{"hidden_act": "tanh_gelu", "norm": "layernorm", "max_grad_norm": 0.5}
MLP neurons of a small language model. Each row is named by its layer, matrix (up: input weights) and neuron, and shows model dimensions 0-223. Each number is 128 + 32 x the weight over its row's rms, rounded and kept within 0 to 255. Numbers have three digits each.
After each neuron's rows, "fires on" lists the tokens most often at its 100 highest values on Wikipedia text that the model never trained on; "fires after" lists the tokens most often just before its 100 highest values on Wikipedia text that the model never trained on.

L9.up434:092176109139162104144121055143092090120119161158139137149157148120121068109083116132126094089122170148118095146144143176060177159100080063147169096126135098140108141204170094108093182159161159141127170155118117138118166073157184132153147147170120165151198155127154142117129135132136184083126105124179133166128139158154114092128148078095157128176108113140124074095089136141128194088183123089141199136161096098095145204140149136092102143118152162117075174173129123172157094091090161121115115118122119151136145057111139111181140123187152150123089135128127091125094139143176120137075013121078145109138101076110151129098117131109100108122088143082129054099139102102142070145132
fires on: "r", "or", "all", "om"
fires after: " G", " K", " f", " U", "F", " g"

L12.up421:158129153078091113124151082077130137153138129059149100170143172172152082122159143202113139072132148116137086098093132150075171076094126109121144164095181151161094123115119080117125103152102115164113115163176110171103099118222103127098169122104159112076081029108091134110088197164139140066096142141142122176173125103137163090100148146121029146094138135098120085120207064196129125122182145076141170115097151101149112168134124223148107118164139113123159123137111155165150098163113120148146147111119154106117112131120138128150091116203117124088110108167118086139149105149098139131124120122090137121156121131157153081075134174139160134121156150070169151115107167092162145124110
fires on: "8", "3", "6", "7", "9", ":"
fires after: "1", ",", " | ", "2"

L10.up370:138124127144131136138191042148173063079168053177198076119068125154121156119158116102105063109117131088124155107109102135101119104184127139172149131130077137136172087191123133140102107128140135124139173164167113098102137100164133151124146140122107136090101128152163054130109169092182146041081125131156192190106110096146121068104183166119112186114144118116147147128169129180157156134123121137119113138145114066132067126157156152074099040142098145132100213188098149109114094189146116137165149142107092143152165099113118141177156083138125080063114140174099101085143144153122104124114114085085121116127106125109092129123122141128111140152161111076092138151151078102137105102154
fires on: "|", " of", "tar", "2"
fires after: "\n", " An"

L11.up50:147155141068159091136129098140066144161148111056168085113120186148139121177137171110173184129117175124127130157119119151109150084127113121155142123106080188120137117082089144134134141197142153128135121160189110136132111115182171126115121171104165134073152074171103097122114089149163157130106187108142058098127121135120190130182151148154074128122095143079132104087142103189093103144112179130098119108110156128138097146148102169074112072134134134077106152158010129124086104135142094130135151099090103086139132133138087149128126210137093135150165128124197153123156129105140117104093101098085207103153126168083151128102065193102131090093155126103171131119118101168192075134113
fires on: "8", "6", "5", "3", "9", "7"
fires after: ",", "1", "2", "4"

L12.up82:168152104104176127070112146199146154110132103078146134103146133124162094141133115121073095108100122098160156179133142084141125126109109149171076164092133117209195121119182077143114140051162114147156056136094188164089124125130109120075083112139119109091119168111190133141092132143140133091157151126165183135130166142054140132123106132131135064086153199145178108144188098111128147149175099097152124076157132122093118114112123143147048157194140130158122133180160104125095147129188141159141121123118057100135086154124121123118142114108107041123167153164107101150090087145117102105131105054133150134145103064097120145176156160129157118068144099084090156153086095146150079132104
fires on: "| ", " February ", " the ", " on "
fires after: "\n", " in", "In", " |"

L6.up429:144089153126096099107144055088173093161210154151113116142109133102177139109127165066121140087076123125063103122131094097102130116125109158131111105177050135121110135145126131131143126188138119118089096146103102172121135117135078187103102099128142150151109127166106120186125138085190124068113127119127165154134074149083159074164140087113094093143155193153194107176128101160137116153147170094140112092163084122111101089134145116137124110129165103107182155173074138194150173117161092113111145105170097118175173115086112124130176133186151146104153093143125158114154121144127155061136118137074159063168105127211148101121124169120108094100083116065072121185163063105185118139131
fires on: " | ", "2", "3", "4", "5", "NG"
fires after: "| ", " | ", "|  |", " | E"

L10.up360:105077129122097052120121147054170141113125114069185185170066138143143129155142120083176114179113089090088156187148128088107089103119122074182128164098146151194159122129152114150137126131151080128158102139126163078182117212186083096038127179138073097128156121155093125074143119172124136138172136144107140154176099176139108139179107175151154116089124141082131135059128056109128182110118155114121146100105145110144063149114093122130118146197122181139096107127158171135114086121063124191160149119103105142145112125130139110154178145105099154134086114152144132137182108110138136137128085113172094156116078123088127138064151140098133162158104077126136150119128066130120108168123
fires on: "os", " Go", "f", " App", "als", "ason"
fires after: " |", "s |", " Go", " Re", " Se", "| P"

L7.up323:133094048099167178171131109143118081115132134135223052110120163139123131078087116104148136139093145100124117101163081115095159167212082166118118179119112140174139055119157121104138143122116105169140106123094109123140136135111107138184142169107097113124175111119125115185101138141173179164098089119152178143157122153246173115126147093140140109098109163154170106122175062117089141148141114123122158106136110134068119092104197133106089103132152159118099194140151091157080177076153106123142137125128133081127106162102104121151125105126126135156175127193136140138073150241127117124158088124146150093135120151109044147089122147111070176096105122150124095158159120113150131113115
fires on: "2", " January ", "1", "30", "31"
fires after: " in ", " on ", " in", " from", " on"

L12.up206:097137158157153137100126109138133147096107065111121099083133143128132145153132115184079121124052115136113163127113157098101155111195125160131136096177180116122147135140133149125113066090102095112164169112178150125095142125118078067087101121070125104145119051151125128117120119114170178153153203109189149138108136157075167097074102149105101127114157165098136122103122079160146134156179137122128087065183133138185088167112133073139148152166075149136159083087114135147135103101099107166088145141102192143152171116096111046096113094139094154087124140159109103178151096140162193142197142100128172092155060108137087175161108184122128145184116117142122114178153119089187157195147
fires on: "| ", "2", " F", "- ", " f"
fires after: "\n", "| ", "–", " |"

L9.up323:213153099200201128110112103127096135141122061056166121160097114147086145138131099111120056133138132199034136144116114160187087174152123120142104162121131096084164089126078058058122159178140071115082136126080100102163109102185092123140121097144139121094172116107116136113126147112121128146126144121172144175144129173148097114163128099152090145126150122153140118179119056151146130175149159069143140092155145162134171129096136181113172147170092145124108089089092152179136118113057105138119149078167080153150100129126107095158139108177146146114118120093171096125110138144140122208113149102125137055153137111133106116149116133106197142105142128089158055184135139101111147143097
fires on: "if", "or", "igh", "f", "oun", "ided"
fires after: " pre", " qual", " dec", " inc", " ne", " acc"

L6.up298:157113149121086167130113087160163127094129126130138095137163134142116120136145152115174082075049170076135145129097145125111143112101077157198173122098078156152146153123128153136134121100165076141127102138139121126113097133169092172153122174106084082149079126101144116110056134175195122061156120159089148134148147147168133132110127104087157096150129127114238117153123079162176164099125159075159161088150138089143087103124164113137102118225129110140143160101099099215142124076163095112095079100132091104123144139109152107210169182093137156100103152116128123062076110165157195158132139130134101108136120206120123106138147141124122161085138125163129069155157154148194135167115
fires on: " ", " Go", " App", "-", " (", " | W"
fires after: "\n", " |", "s |", " | L", " | P", "et"